config = dict(
    d_model=256,
    head_dim=128,
    positions='learned',
    attn_scale=0.0884,
    init='normal',
    init_std_o=0.0155,
    init_std_down=0.0155,
    grad_clip=1.0,
    schedule='wsd',
    final_lr_fraction=0.0,
    seq_len=512,
    steps=8364,
    dataset='wikipedia_en',
)
MLP neurons of a small language model. Each row is named by its layer, matrix (down: output weights) and neuron, and shows model dimensions 0-255. Each number is 128 + 32 x the weight over its row's rms, rounded and kept within 0 to 255. Numbers have three digits each.
After each neuron's rows, "fires before" lists the tokens most often just after its 100 highest values on Wikipedia text that the model never trained on.

L12.down197:237129123153133156128107095110123089112202116125120102120112176118124089160133090134157169131151208146120102123211148141058132117110149116084119123091156148115070095098138101180132120065255135117107099159112153144105099111099132117159110110158112137124134129177109057093157106142122139151148114141156110109140146106136117111103093129098130118147159169156059134142113128209125089109070169065113117159129108110121185089143116150142126110129146152089073142103090165134151140062077140131121082138163188162159174151120122125084109110132159115133121145129184130107106084148115141129112137095189104103160145128141140133164145142137131096194058109163088175128116027126096102093127133098160126113147139096132228149098129153069112083095165155122127138141149169185180120135127160
fires before: "\n", "\n\n", ": "

L5.down858:162083190089160105108097135124159098098157094182146150107079091099153126134196078112129144107114168112125117093140174131074092123209104117088115137121150065129092174094119139042192136116215132146147041188142112155134057171156204115156095128133148142157108130136158156175179158110148131162162079132114166120144184131164118155149106123135119124115140083102128087100155097146130159125172115079044076149116086113101158113164177144103072115096157113136090120151112143192150130113180122140165157077162150109173109110119202111119109140105128141127133097144181131136118129124117126097163092101131161113114099106097133052136148136105120110161179190131135122174106108122161126161098158134159076106119100179166108129182157152132152085156162098128126105066118106139164068141114086
fires before: "%", "C", " ", "D", "T", "P"

L2.down229:149100155110104079110155172080111127129156136128143163110167206158177086170093056138093168033140117095147110131154192180089097137062196077093112210061154149119153110171121122191138094142105107139077124126161126127164150081129143123127152108137116105086109110086120108130059072133136068091173154171097109117082136184172119186136139092120127158117182098137122092150155163134122127086150100097148118155135119176124077116087123153119102098125096146181196147131123089151148104106098191160084110120093111123150166194167175167117103121122145144134184114136144111115094143120104071177192186113103088181106111115135133107158159159130141080155126102164166138144124136181097099133082124138124162125107101141181124108093131105141139131165136152163173159128141112189078150125147152
fires before: "| ", "|"

L11.down276:159063067097116153153091105099126156189196135132117165181144125093165135136105155160096131085155106144116144131133138150107134098154123115077170114093180097104155134187168103092126126107123129124148140042146102155101136163208154139154116103141201160153124094077152143161093100133150150081100117113076126082098166108211129151189090108129162142134162153164189105139138113119113174208137122132112150152113125142131124112118157162152081183102097148111159126137113088144125079143092194110093175109115213146083115107107166161145110056143096104125100116133139109165106175055161139101184120127152099081145104152151125182116161136160146104112107146126112087166134082116114132080105120141157103057148113054139071134152146106084115151145113125084084087159095110165123092201096090
fires before: "5", "4", "5 ", "6", "6 ", "7"

L2.down770:125125212141146082104130110151082165101199150142087148132130168138174058095132111110122181108185097114109193142164189093089140120186149108130147150105156104142149121178141147128093067132158106116185129210082137157081083184119102112034135184140115196136116114137159126122132124090101127182123119129112117143149135229112127202077091112056112105084185136151109115168155151107111100125149128130160125147199139104106143114132132116092110070168144123092122130143139108102174094105154177169130129119145152147106158189138143163110135156133082112108118155124117121145094097118098101159121106095167119114157139157163106150186119129149167166103101090131097089090130073132123180136068149146124122124149092046158201099112134092126186107156091153123098160167155133152129169113110163
fires before: "| ", "|", "e ", ": "

L2.down665:176109069141104127122150146108099124163087151166115073136129047153104116140104066084138160103219134131160133182107061140096146095175122149172166159103141135158115154094124072066095118113203143132179099126075115120087101095137121078162118131117149094124096170175124129171144151094137118094124138124104105110122094084144125133120093119111110202182097144079187109144127126129178114162139161138108092067131101116094099087109100146060129096160128134121104132164116184050097133138140117125122111118123217196153153056102195129113161091061120157138145181131082133144129135161160140088162145132109172094129184126115114186110138135142140153112105151140106054156119129151156130130134179122111121113138158176154116090111141110089144149106092183053115095150151077081155147135076163
fires before: "\n", "\n\n", " "

L5.down677:170122139106146088124066093116144083101133107075149149072081093119145117110165097185147082183192122166116140077139095166062144137125135143130142155132142101101111169113120075136138110091213114181165053158183097139120045172116141133155075127184135133150115079134177122153167179093185111179131096139128132131121132173092148104125082122129162181158132082097115129107165102163151153077102160116099096098189069148130169113089127156124151133149132104200105121127169132170118119085142143117115171123103160153113131124091157096114090098130124134097186086124068176132091143138116180107173133142103174071134121117130128116099146106098102177185148177162168106105096133136086126142117195067160088162152084127118169115139141194123118151084181120136076140092136147127124161201127131
fires before: "P", "t ", "S", "T", "R", "D"

L2.down938:157136140104068098124147138133104127087100094174134147161095126133157144157071102126093132153242143088136159136157165195144094094108145132207131152160139149068119134119138159099128088157191089132095067136118104153105135175165137140202112076110134138079191150124133096135136130102128099173094088092113127098135110099115017117105074113165077099185078123130148130105079099209158222076134130145077162091090127122091107148130120127129123174116097144143104117177110167141128130156082146114173070128099172163170120126118117132119125111130124150159128130051174210107151121126167150145165124080150111107120179111130134150142150145141155100157132130074093131129141090073146139099172120123110069105131151145124159072109121164121142115103162185071103139161160137110138108088107092
fires before: "\n"

L7.down8:133135138090136129173155134104079128115107140143180150172125129113122155132132152085187128140219150065121091129092160111138191152080079093142119129163119139128100059154100131099096149135200159092169114109142137141085181095102116141157154092090133084194117131107113121067102163126091065184141126102084129117176151155150112146093080107101129117109142140140177106083196119119188165096134120107128114132137146186163098168102119166149173137099115130105071111126069111130148173112148104127121177151111226130150069140118098143158115136125161096113189167133180169116152109144142148126102155123114133049169102148026101138123097127128090161100133177150123136158158127139178104112118152129126135080050129148172103116137146202155120081128119093165066077130146091082099106168139084
fires before: "ar", "an", "di", "| ", "rec"

L2.down581:166134160070184119183136076136098171144174113197157177122159107164107058177141126153155136104147092165149145171063115148112128111044119122164175151093179141114090084133113133148062142153157121143181160172155125141189145182188104132079118147091126165158098153127114095078113130127155092121167152184117124073162093096111142129103070135081115184091138104147139148075167142182090160134184076123134083157112137113041112108115133127136157174117093127190114155127116127174173088090128139098143090106155141144100182164121122109122140138127075104100161137113118110181159174167140055081111095128148128114171125121104131092146172135082114123103082133138131150133105162130174094133140097106137147130127092098134132124120154192181132110094062116106093137159136151105123184039155111
fires before: "| ", "|", "R"

L7.down364:152140126142076056142205136148099119132119163176110103053140156132169065149157156083149111070177181139120122068110140152195119143081089106124136128131123095123111135179142172078173154169088137131083157130119149160120138103140190143131105176150194057131126156115157059127111165125142136089121164128164170167126131114141148141155118124148130082122109143139050157139094119112118083120080132130154137096121117148141172147084075179095111117168109154107133093087093168074114158141139149118199113152123172134157100111119125093150110173078126142150198133092072098109067119142127173073145103131096130165116144110141087104134132110127098082138190125092099100189120133145117174138111169122167147173088130145100152134085119000154173123131093103174113121142165143086129104137173121
fires before: "d", "e", "ated ", "e ", "ate ", "es"

L11.down528:126192170091154208093134168160104155128145137135133140139127142150153065116143161114084070084104063127101069151130129135138120136121133139074127067114136086105116114146100126079134112166218128141183168124155124118046113109171121160106107122083133172172087037129045104120117127071110162098099076152144098072138164089134132156163091143131150140083149101108161139116111092174124118121104138083112123112108135116122069166113131098131116118139108119143186150139117137158110198118090123120116149168116205131131164123150133115117177105130143114059187149135114133174105205104146122093156133194175146152160129180101073162187085071132127156140147175144136116152224098122137116152138125068133145156143159182142069143136156086128108144150106106121124134091095126165131130130170193
fires before: "4", "4 ", "3", "3 ", "7"

L2.down836:106050143115152109110158136080127162140107108177129135117105146169123140135147113169105091061169141162096077128097132108134103141185139164169113178118175106108086092144196132098084147134170134167165194141218145160074114130116112078124112087133102126143126118089106066143078138205083084165127046153141111108078157155132142138133080051075180116127103114116088079088118185098095156147111091136133131151141143097142090107095169153120176141165096153097083156207112129145148126089114092173104174127076111168091153091086151045127122112090109134132094135133172041111159131125154116110119074126131070084092122142047130141161151125175152089177116168134110144121142184154133089134131092154136091099130132129117155150119112168143133142120111107149151147149170150113103155126164102
fires before: "| ", "M", "S", "R"

L5.down684:111119129094126092124124095091134177071157124139132219113084085134083143140186147124080140116167197171096107054160115142111154108106134120152110142088129103136114127121107091057163144099105188132145071117136149165116085133118171122166095109150141137075121124152171179132169134105167120193125111064035186103159143141124112113136118152108100155148138094142148118088100089126112188076148119119075105131140116149116115121091097188135092080121153083176062116134178142243164119108121122116177109080134104135161153084127158157141089125089142081091142146080128154149098138142161145159110131109119111093165054129126196109153119083063095143161155188119131135149116081105110125166146171062112109107128132136153178133160169180106121115118128096088161161134131143153176108139186099
fires before: "\n", "%", " ", "T", "P", "C"

L11.down693:172144119112159129126108103061096171116151141160148138146143150133222111158102128109134118168107189111111123154124091133126145141161072119153126135138129165112150085125084082156108130118196119149124069107178115154130182168012176104075125171185124069139144121113112100149159056114172124099164129172139127115168105114130145127117103110108152131127116081144117131108118202157088150114082095157076153173113121074145097124137140135161141154150127108067190126195117101150118138164104176128131180137142137073088084192024101170113092160130083155137152156163160119125123149087132124131150140106102150165152140123162152099175098150177123143156158143144133144175117123115072066108092108147167113080103066089125151090099053136091106151126153122115150051186120091094118116125109094
fires before: "al ", "al", "i", "als"

L12.down901:170101129151120064178128170167134108101104180228144121121122150223080114116103081133164168105127165073062118089101120139141113095104155143122153164146106099182099150075116128071110107143141122149081132116125206131142120138096155133147130198181134135137122131124097078107141150115138086144105139108089166165162116061122137106134170142158096097101148145179151029097122171134159158144160109175080067139147104137146123133153142161178125146142132108108160079166184199115091105181073162104164179115169200141086123159148170099139151166114115144100149150131135150117094142071090129101129120137122119207149128166149151055121094129107147092115137160123075147113107128122129156113168096118136112116114087087172163137088071126102179178146102143126151109151154111100148075069110111
fires before: "al ", "als", "e ", "all", "al", "ated "

L2.down647:166089154128148075126169170087094144192128176108136097074185135158134081101165085111090198093115075122120125093170154119098114148180151109128146176132126088106182098163153183154135106131182119165112182111127111102139140102110188206141122123205147148113123145084118146140158073142068104126138094136080164151111103183134165155096169123116110142103108120208092080124144156107075123110197067085117111131113121132170126144126209157158151087099126092129151090113122114163092120078147156092122116132124134125114139206167101091082085124112103146092184205183112148179111143151085112196207172107128120155083091151183119137162091119075147083074112152128192133147140170165116103136133128121149168132108084130108134163122151113128124136140096151129110128114145157127110149132095126
fires before: "| ", "0", "|"

L2.down940:148115126201086080158175136199157130127145176133097162105098100130135145141083145160095113106113120155088146147107154136116141091158147118140142081141136144120091106153130120130160085090244138134100162129147146195081097157167132104147197022089081109099103166100122059120148143083110102191134151149101131139090109171151109130095114079221135101143155142126160109124130176147146125149117123184115149108082159093142131162141139138068223163122199124097113114141101118098176148058143160130131057082071129095146089152142078126154117183134094163109146150098154083182095109095144085135137151119080084110147138108080097090113168098121103122163120090046106101165118154132125138182112155112159129132162094119122138110123162138118164167171144104102152137113091108147122127090128102
fires before: "\n", "\n\n", " "

L11.down533:150158209086090161118189178117167070134099137102144125139094131129124090103146118153163176121103111123144061140119104167072086143096164168096185119109112151149126097136146110119129103081255117130108102032139130118143118149155183074047063097130090127162099131143132147115103114147130071163150088175106094156098111085149141155141107144108166183096114109096127143090123090132146115135128120118126112169157111129125151193165170084108154100140150145083165103203134111089122088113143195150109104143072110149097099135134089129169148150142109108112065144106118139138102120048123165104117096124156179104097127137119151127171108149107178130112123057172149144122167092116091194162084100113114143120097112173141136147147176118099130160171102153206132100114195123153133111122144128
fires before: "g", "e ", "e", "t", "3", "4"

L12.down363:118149176132118102078120148140116124084133115138122172149098127132093108100099136169135111179154129140197066183179217133130069118120145153154089101065097098091088132148136126128099109108106114143096079114152108111136187109066141142169122098064096122139118149118205154167084101061178100093106105234050141166065096176166127094163180191159140119159151181137089167162179091184140117063151122112148110143145111137159120116122101119116169135154123121157110151162131125136143084092152153127140155057139107186111188107159154174136140121112140134162133163131115151112106142145118173152130146077092143099100103099129102106097136114156149121090137071117049114186153148135127144129092062098076153115159164122183162171092103110122107166142137104162125159176095095119154139140130104
fires before: "ur", "3 ", "s ", "u", "4 "

L11.down603:113168157100088189074095194150099127160116141110149142108103061144112165154118134152143170076061063191097099184135122120158073149137152136099109123095100113144097089117068112129061143109143142144147135103136137145080091124120106177150145147155130204157075100165120161068129147082104078151106138146097149146133160120081066136142151126089151154176081071100201111112121084200110145110160147129142140138137149179135111093093120097078111129144093153107182138147120055146116122122102174138148188118125075148147131124106118086112137140176102128080117141125139130117047143154151152168124152154114145138162126159095156096160089110129181065149121139159121128168094144123107183097059175072170116147143124154180124156096105211116117156124141129108173076113102171130110089162142198
fires before: "4", "3", "4 ", "3 ", "5 "

L6.down354:170103074136037149130101193117138132173112147129154145102171206120101093145125189112154159120094133111182159132152192110102074091097170115149165178111109124167080091136144154123094123089157142120100142135133093093146119146138164149072086127086179104140130162120160093137136197148187131157108159117065143156157140183128139113056077105136125081152096108082137083116106165086141156124135137165140156092094163122182090157139194127153104058122130109106158107136142071086138122150127093141173117114134218144113080097105075138146118155156118129108130136141143099112197171145154136102114117064104122148100125106152098149139153196136105158096131163069066147125187137104113136075118107137094069150159152114153175041134062144144107106153123070106169122107165141139124140090131157
fires before: "ic", ": ", "ter", "ri", "z", "y"